{
  "n_layer": 16,
  "d_model": 512,
  "n_head": 8,
  "n_kv_head": 8,
  "head_dim": 64,
  "d_mlp": 1344,
  "vocab_size": 16384,
  "activation": "swiglu",
  "norm": "rmsnorm",
  "norm_place": "pre",
  "norm_eps": 1e-05,
  "positions": "rope",
  "rope_base": 10000.0,
  "rope_fraction": 1.0,
  "qk_norm": false,
  "attn_scale": 0.125,
  "bias": "none",
  "tie_embeddings": false,
  "parallel_block": true,
  "init": "uniform",
  "init_std_qkv": 0.0219,
  "init_std_o": 0.00387,
  "init_std_up": 0.0219,
  "init_std_down": 0.00239,
  "init_out_by_depth": true,
  "optimizer": "adamw",
  "lr": 0.00107,
  "beta1": 0.9,
  "beta2": 0.99,
  "weight_decay": 0.21,
  "lr_head": 0.00711,
  "grad_clip": 0.5,
  "warmup_steps": 345,
  "schedule": "wsd",
  "decay_fraction": 0.813,
  "decay_shape": "linear",
  "final_lr_fraction": 0.0,
  "batch_tokens": 131072,
  "seq_len": 1024,
  "doc_mask": true,
  "train_tokens": 567300000,
  "steps": 4329,
  "dataset": "wikipedia_en"
}
MLP neurons of a small language model. Each row is named by its layer, matrix (down: output weights) and neuron, and shows model dimensions 208-303. Each number is 128 + 24 x the weight over its row's rms, rounded and kept within 0 to 255. A neuron's up and down rows have the sign that makes its largest values positive.
Before each neuron's rows, "raises" lists the tokens whose logits its output raises most directly, leaving later layers aside.

raises: "ave", "ive", "one", "ode", "ind"
L13.down1100 [ 91 108 120 107 144 148 106 148 130 137 148 177 133 150 138 139 125 133 161 131 137  96 138  96 119 157 141 121 153 103 130 130 147 168 126 103 129  89 143 134 114 147 119 108 128 150 170 120 144 134 135 120  94 129 123 106 123 154 131 152 163 119 116 162 126 125 156 125  99 141 141 184 145 163 125 155 136 129 110 156 138 104 113 126 136 136 145 133 137 149 171 117 113 141 141  71]

raises: " him", " its", " their", " his", " themselves"
L13.down664 [152  84 119 140 119  95 146 136 100  94  95 179 125 148 157 149 105  83 172  76 119 141 120 119  71 140 133 150  89 134 134 105 130  96 115  92 115 136 100 100 109 138  95 134 121 107 129 160 111  83 117  98  78 162 123  77 163  95 126 127 130  92 134 107  96 146  76 122 151 141 121 154  92  83 126 128 102 120 163 105 136  88 131 137 166 153 150 106 109 111 128 133 119  96 205 129]

raises: "\n", ".", " and", " of", ":"
L4.down1061 [117 154 132 148 113 113 128 110 123 134 109 159 129 105 121 140  92 127 103 171 131  89 115  91 129 142 109 126 138 118 134 140 169 124 178 129 153 142 144 126 131 115 153 120  93 113 116 124 104 138 126 177 119  96  71 138 135 121 163 126 128 129  92 134 130 124 168 119 172 135 148 156 149 130  69 131 147 129 118 125 140 112 172 141 139 138 124 104 123 153 115 133 146 158  64 147]

raises: " the", " each", " a", " that", " their"
L6.down713 [127 100  99 151 122 135 166 104 106 143 118 142 138 117 138 130 104 135 122 138 109 156 135 138 130  97 136 128 125 109 148 134 153 147 141 122 121 133 138 158  97 101 160 130 115 109 131 144 149 120 154 152  75 143 116 147  87 100 122 171 136 147 125  77 165 124 126 158 156 111  92 142 108 114 141 131  93 144 165  65 119 151 111 130 147 134 160 134 137 150 114 163 121  80 162 158]

raises: " they", " if", " you", " she", " he"
L4.down641 [114 151 108 146 125 152  95 138 109 115 136 131 118 134 124 121 120 107 147 142 117  78 151 136  74 106 121  98 128 111 142 110  79  77 103 143 118 103 137 131 129 167  71 153 135 145 139  97 151 117 144 181 141 119  89 161 180 165  40 138 137 152 152 109  92 182 134 116 158  95 113 108 144 142 151 148 122 111  98 122 118 161 132 112 108 122 118 137 132 142 147 128 139 177 120  85]

raises: "ly", "elt", "et", "ert", "ar"
L13.down207 [179 107  88 143 161 131  96 161 127 151 117 135  92 148 109 106 173 125 137 128 126 128 106 147 100 128  57 160 121 114 139 122 137 128 124 149 116 135 123 138  95 118 134 113 102 138 127 129 164 139 135 159 130 137 126 131 140 151 136  98 160 118 152 155 121  97 128 133 173 137  95 156 148  90 124 139 136 153 159 160 148 134  84 117 144 134 114 105 122  79 112  92 146 154 120  79]

raises: "ized", "ization", "ity", "izes", "ly"
L6.down788 [142 187 132 124 100 148 137 140 104 159 144 142 108 128 127  59  89 128 149 134 156 138 141 126 118 163 138 166 165 134 136 107 110 121 148 130 107 131 117 127 138 136 153 113 138 106 108 104 116 120 127 120 163 161 138 117 117  99 129 130 141  99 109 141 113 131 111 132 153 129 110 150 125 129 138 112 108 120 118 151 159 114 126  78 131 119 185 174 106 152 147  86 144 100 175 146]

raises: "\")", ".\"", "\"", "\".", "I"
L13.down39 [119 134 150 130 107 128 119 106 112 129 131 140 151  96 135 172 121  70 148 149 111 141 127 141 119 145 151  97 135 115 129 141 142 153  94 118 108 128 132 127  97 138 113 139 131 118 131 148 122 155 132 158 114 114 133 156 122  91 140  97 114 136 172 139  98 128  97 134 106 159 152 149 148 137 107 146 111 147 143 134 131  93 122 123 157  83 108 126 155 129 131 160 121 144 105  97]

raises: "\n", " ", "|", " In", " Total"
L4.down318 [ 85 122 124 123 141 104 133 147  97 117 162 105  92 153 124 167 118 151  70 113 121 128  99 155 149 110  87 116 145 101 104 113 115 152 118  88 138 101  68 135  80 128 123 139 165 146 112 143 165 173 161 146 146 139 145 171 130 109 141 146 150 112 127 152 106 147 180 137 147 111 142 128 118 118 132 132 151 133 146 129 101 137 153 178 156 133 140 101 141 124 139 166  99 117 150 128]

raises: " their", " the", " these", " them", " his"
L13.down1065 [117 108 115 132 112 128 167 119 114 164 114 143 111  73 106 118 150 140 176 145  96 144 134 117 112 144 141 165  82 104 143 135 145 154 124 148  96 107 127 126 100 123 137 127 164 114 139 116 138 152 178 156 105 138 142 163 129 133 105 136 139 147 121 146 132 167  88 151 151 122 131  89 116 120 130 159  85 142 157  84 148 116 131 143 152 139 166  97 138 118 120 126 144 124 118 104]

raises: " home", " over", " round", " across", " forward"
L13.down220 [113 116 128  89 136  90 126 129 114 166 121 123 150 125 117 122 125 117 127 125  85 159 115 156 139 122 101 107 177  91 152 112 166  89 122 122 105 155  89 146  98 119 132 183 141 154 151 139 120 137 107 145 106 144 146 128 146 117 130 133 124 164 160 169  86 121 127 155 133 150 103 124 144  78 105 125 130 114 100 113 124 107 144 164 139 101 102  79 146 112 138 131  99 123 122  98]

raises: "\n", "\n ", " |", "|---|---|---|---|", " 0"
L9.down47 [128 127 118 147 115 157 122 124 141 108 132  90 148 123 129 136 137  86 168 120 116 125 141 142 151 141  93 103 140 118 154 118 136 187 153 129 145 127 118 175 127 103 122 138 147 173  71 140 120  95 125 149 166  91 149 120 117 137 122 111 148 108 130 115 129 116 144 128 141 133 126 127 118 101  71 169 133 135 129 124 121  89 154 110 133 112 124 131 118 114  76 133 136 131 124 107]

raises: " the", " those", " their", " this", " these"
L9.down647 [130 105 117  99 165 141 134 141 111 152 105 146 131 127 124 122 180 128 133 146 115 131 102 143 140 141 134 144 121  88 172 143 142 142 160 119 100 124 190 148 132 120 118 147 124 104 103 143 125  63 182 136 140 101 112 151 139 164  97 123 172 104 106  52  92  99 118 124 132 133 165 124 156 170 164 132  70 173 146 133 106 135 129 157 139 151 146  86 126 143  87 144 146 142 164 151]

raises: "–", "th", "°", " cm", "%"
L9.down209 [113 143 153 177 127 145 136 142 147 153 129 106 131 116 117 115 116 112 135 195 175 126 113 124 127  89 132 144  96 114 107 103  99 104 111 132 189  81 117 121 132  59 106 155 143  94  94  95 111 133 111 143 100  80 115 122 112 137 181 132  89 153 159 125 147 142 144 103 133  93  83 142 130 142 105 135 120 114 103  74 114 136 126 150 118 127 145 137 127 192 182 156 109 119 121 146]

raises: ".", ",", " |", ";", ".\""
L13.down418 [137  98 134 119 134 155  82 121 127 106 140 149 154 131 113 114 148 152 116  68 145 151 135 120 127 126 107 132 162 112 142  88 112 132 141 122 106  86 132 140 111 138  80 176 101 106 117 145 135 126 140 112 142 120 121 139 114 115 150 108 119 178 111  90 139 120  95 102 114 140 171 150 120 103 166  94 163 154 125 189 135 148 139 129 136 158 168 118 125 126 136 150 158 134 117 168]

raises: " 1839", " 1845", " 18", " 1891", " 1873"
L13.down701 [111 148 133 124 112 176 117 153 112 133 125 125  85 118 110 137  91 117 103 145 154 130 115 124  90 104 140 137 147 138 123 148 125 102 140 124 148 136  88 140 146 121 124 125 118 103 110 129 154 171 121 170 176 127 120 135  97 127 149 170 173 134 165 114 122 167 129 114 141 140 129 155 130 126 124  89 134 150 120 141 105 122 112 120 121 157 109 126 194 112 119 106 160  80  97  92]

raises: "th", "–", ".", "17", "18"
L4.down667 [136 140 154 128 115 137  97 111 109 140 104 101 146 124 116  98 133 165  89 162 171 101 121 113 146 124 139 138 130 119 137 116 120 138 141 150 132 133 163  67 158  81 150 164  84  81 108 101 110 103  97 116 139 119 156 127 145 120 107 176 120 127 143 133  68 112 155 125  99  91  95 111 137 175 137 114 133 155 121 120 103 101 143 150  87 132 105 114 132 126 171 132 153 164 118 141]

raises: " those", " these", " their", " them", " whom"
L13.down446 [102 121  68 115 110 112 150 163 158 120 101 142 131  89 146 117 141 148 117 101 130  92 104 111 160 125 145 125 133  65 115  99 109 130 146 160 119 110 128 141 188 141 149 150 152 145 147 118 119 154 148 119  57 142 139 154 137 167 103 141 161 116  92 105 171 150 147 119 153 180 195 128 126 164 101 147  87 135 146 151 145 136 133 109 120 127 143  95 165 118 129 154 157 133 130 147]

raises: " them", " their", " those", " the", " what"
L13.down905 [141 120 108 140 133 121 125 137 128 119 111 200 132 140 107 192 100 162 156 154 112 132 126 163 149 158  96 101 139 127 135 132 136 137 104 144 112 158 153 129 116 113 142 149 166  86 107 159  89  75 148 122 115 117  87  94 155 117 117 143 117 153 150 105 149 109  96 138 133 115 115 130 128 107  80 157 141  97 131  97 131  70 159 125 133 113 137 147 145 156 114 139  90 113 178 150]

raises: "pha", "ac", "am", "ps", "p"
L13.down982 [147  71 127 105 144 121  97 131 101 156 114 156 113 145 167 187 112 132 151 134 160  90 115 133 208 128 115 146 166 151 108 123 153  57 152  99 119 131 150 129 139 113 113  70 129 152 131 102 173 112 124 114 115  80  97 178 131 105 149 125 121 155 132 139 151 119 117 121 123 139 130 116 136 136 182 116 144 141 109 102 133 130 144 107 115 120 159 131 157 127 143 130 141 132 157  78]

raises: " schools", " cities", " sites", " groups", " projects"
L13.down1199 [ 99 114 144 111 178  96 170 138 102 138 118 140 113 186 127 129 161 148 100 127 178 168 136 137 111  97 150 149  89 121 160 136 127 145 125  89 158 125 109 119 157  93 163 142 148 182  91 172 148 142 141 131 132 130 121 122  83 143 127 113 142 173 163 146  81 141  99 123 127 112 123 108 122 165 116 134 109 105 144 140 114 122 141 173 146 138 178 126 148 174 144 123  89  94 101 130]

raises: "c", "cio", "cia", "ta", "rop"
L13.down295 [111 116  99 115 107 151 136 106 121 133 139 164 123 124 170  81 160 163 117 153 124 134 114 149 139 151 163 110 133 139 142 178 114 155 125 160 140 138 181 112 189 151 104  97 105  74 122 124 109 149 148 149 135 139 114 141 101 125  96 168 103 113 127 147 108 105  86 120 142 114 112 104  85  82 151 119 100 140 111 155 117 153 139 145 122 159 114 137 135 135 178 157 144 156 174 133]

raises: "ments", "eries", "isions", "ences", "ries"
L13.down379 [101  84 137 123 134 121 143 123 120  94  98 159 130 165 159  94 164 156 140 100 149 106  99 110  88 110 133 162 126 162 110 113  94 153 113 144 160 107 159 137 159 132 153 129 125 156 105 137 139 125 119 140 132 151 116 139 131 164 109 113 133 154 123 164 150 100 147  95 106 136 138 128 112 123 110 113  82  97 170 162 120 153 146  99  87 113 130 128 148 108 112 141  75 114 139 120]

raises: " Notes", "Year", " Ref", " Result", " Pts"
L10.down45 [153 146  90 131 178 136 100 109 136 143 146 120 118 141 127 157 111 136 131 119 123  94 144 115 153  99 109 104 133 107 127 156  96 142 189 141 115 106 115  79 136 179 146 100 158 141 128  96 114 114 136  98 173 126 100 140 129 139 147 121  81 108 116 128 156  99 147 114 127  90 109 139 152 140 132 107 125 103 127 102 113 147 105 107 123 145 121 142  94 168 104 123 130 147 138 121]

raises: " some", " these", " their", " this", " it"
L9.down32 [140 140 130  97 126 135 184 148 137 127  79 141 144 135 116 127 128 160 146  96 115 151 105 164 147 116 132 159  80  92 109 136 129  74 129 151  76 146 169 130 139 107  98 200 125 128 120 127 103 111 174 154  79 114 139 111 162 140  76 173 114 113 110 113  83 111 125 101 123 135  93 117 122 164 116 123 123 132 132 129 116 143 175 158 173 101 156 149 120 137 122 106 131 165 135 122]

raises: "ist", "ised", "e", "ized", "ified"
L10.down659 [133 142 121  70 143 102 135 122 126 115 122 146 107 150 123 159 156  88 122  95 127 132 146 140  89  89 111 162 168 136 138 141 155 142 175  77 149  99 115 166 125 133 174 126 152 109 111 152 127 153 116 160 126  90 130  99  80 135 154 111 189 129 116 112 131 158 119 152 122 161 133 175 162  97 167 105 147 128 110 143 124 126  94 111 128 159 147 142 124 124 130 138 128 139 134 147]

raises: " and", ".", ",", " of", ";"
L9.down401 [128 124 166 192  92 109 120 141 135 115 159 142 144 138 117 112  95  81 137 138 127 137 112 107 131 176 112 163 132 112 112 114 153 101 142 114 174 140 138 106 116 125 144 149 142 103 136 150 133 154  91 138 170 108 139 138 132 109 148 126 146 133 116 124 107 132 158 146 126 120 153 116 145 108 122 140 178 147 110 143 138 102 143 131 102  82 148  99  80 122 116 126 125 144 118 153]

raises: " were", " had", " could", " would", " remained"
L13.down158 [106 131  96 118 156 129  90 112 103 161 125 147 122 126 108  80 163  82 119  92 115 136 112 158 148 150 143 101 101 151 102 107 164 162 111 132  91 148 118 161 142 125 186 144 158 134 122 131  73 175 165 117  94  92 145 111 152 127 131 136 120 131 109 121 148 151 143 125 122 112 105 105  99 169  73 104 155 119 126 172 154 176 136 138 116 180 126 109 122  98 116 143 146 134 118 145]

raises: "°", " cm", " mm", "–", " km"
L6.down451 [111 178 152 165 108 114 148 126 146 139 159 110 170 130 150 110 108 131 127 139 175 108 129  95 124 101 119 123 103 101 103  97  96 132 147 131 136 104 144  76 128  83 104 127 122 128  81 123 131 134 107 120 104 104 147 124 120 139 159 127  98 170 134 124 133 125 178  91 135 130 136 117 117 124 144  85 106 153 134 102 142 128 104 165 139 123 139 107 133 180 183 131 140 137 149 162]

raises: "|---|---|---|---|---|---|", "====", "===", ")===", ")=="
L9.down345 [131 121 118 104 117 158 112 133 134 139 117  76  98 140 109 116  99 116 155 124 116 117 114 147 118 142  71 119 130 136 151 132 113 159 145 180 125 117 106 137 144 124 124 139 159 118 100 134 129 106 123 126 104  81  92 131 167 120 162 194 157 114 130 112 110  89 109 150  68 183 168 108 162 152 144 129 164 112 175 145 134 154 144 110 178 136 118 118 119 101 114 128 161 139 120 100]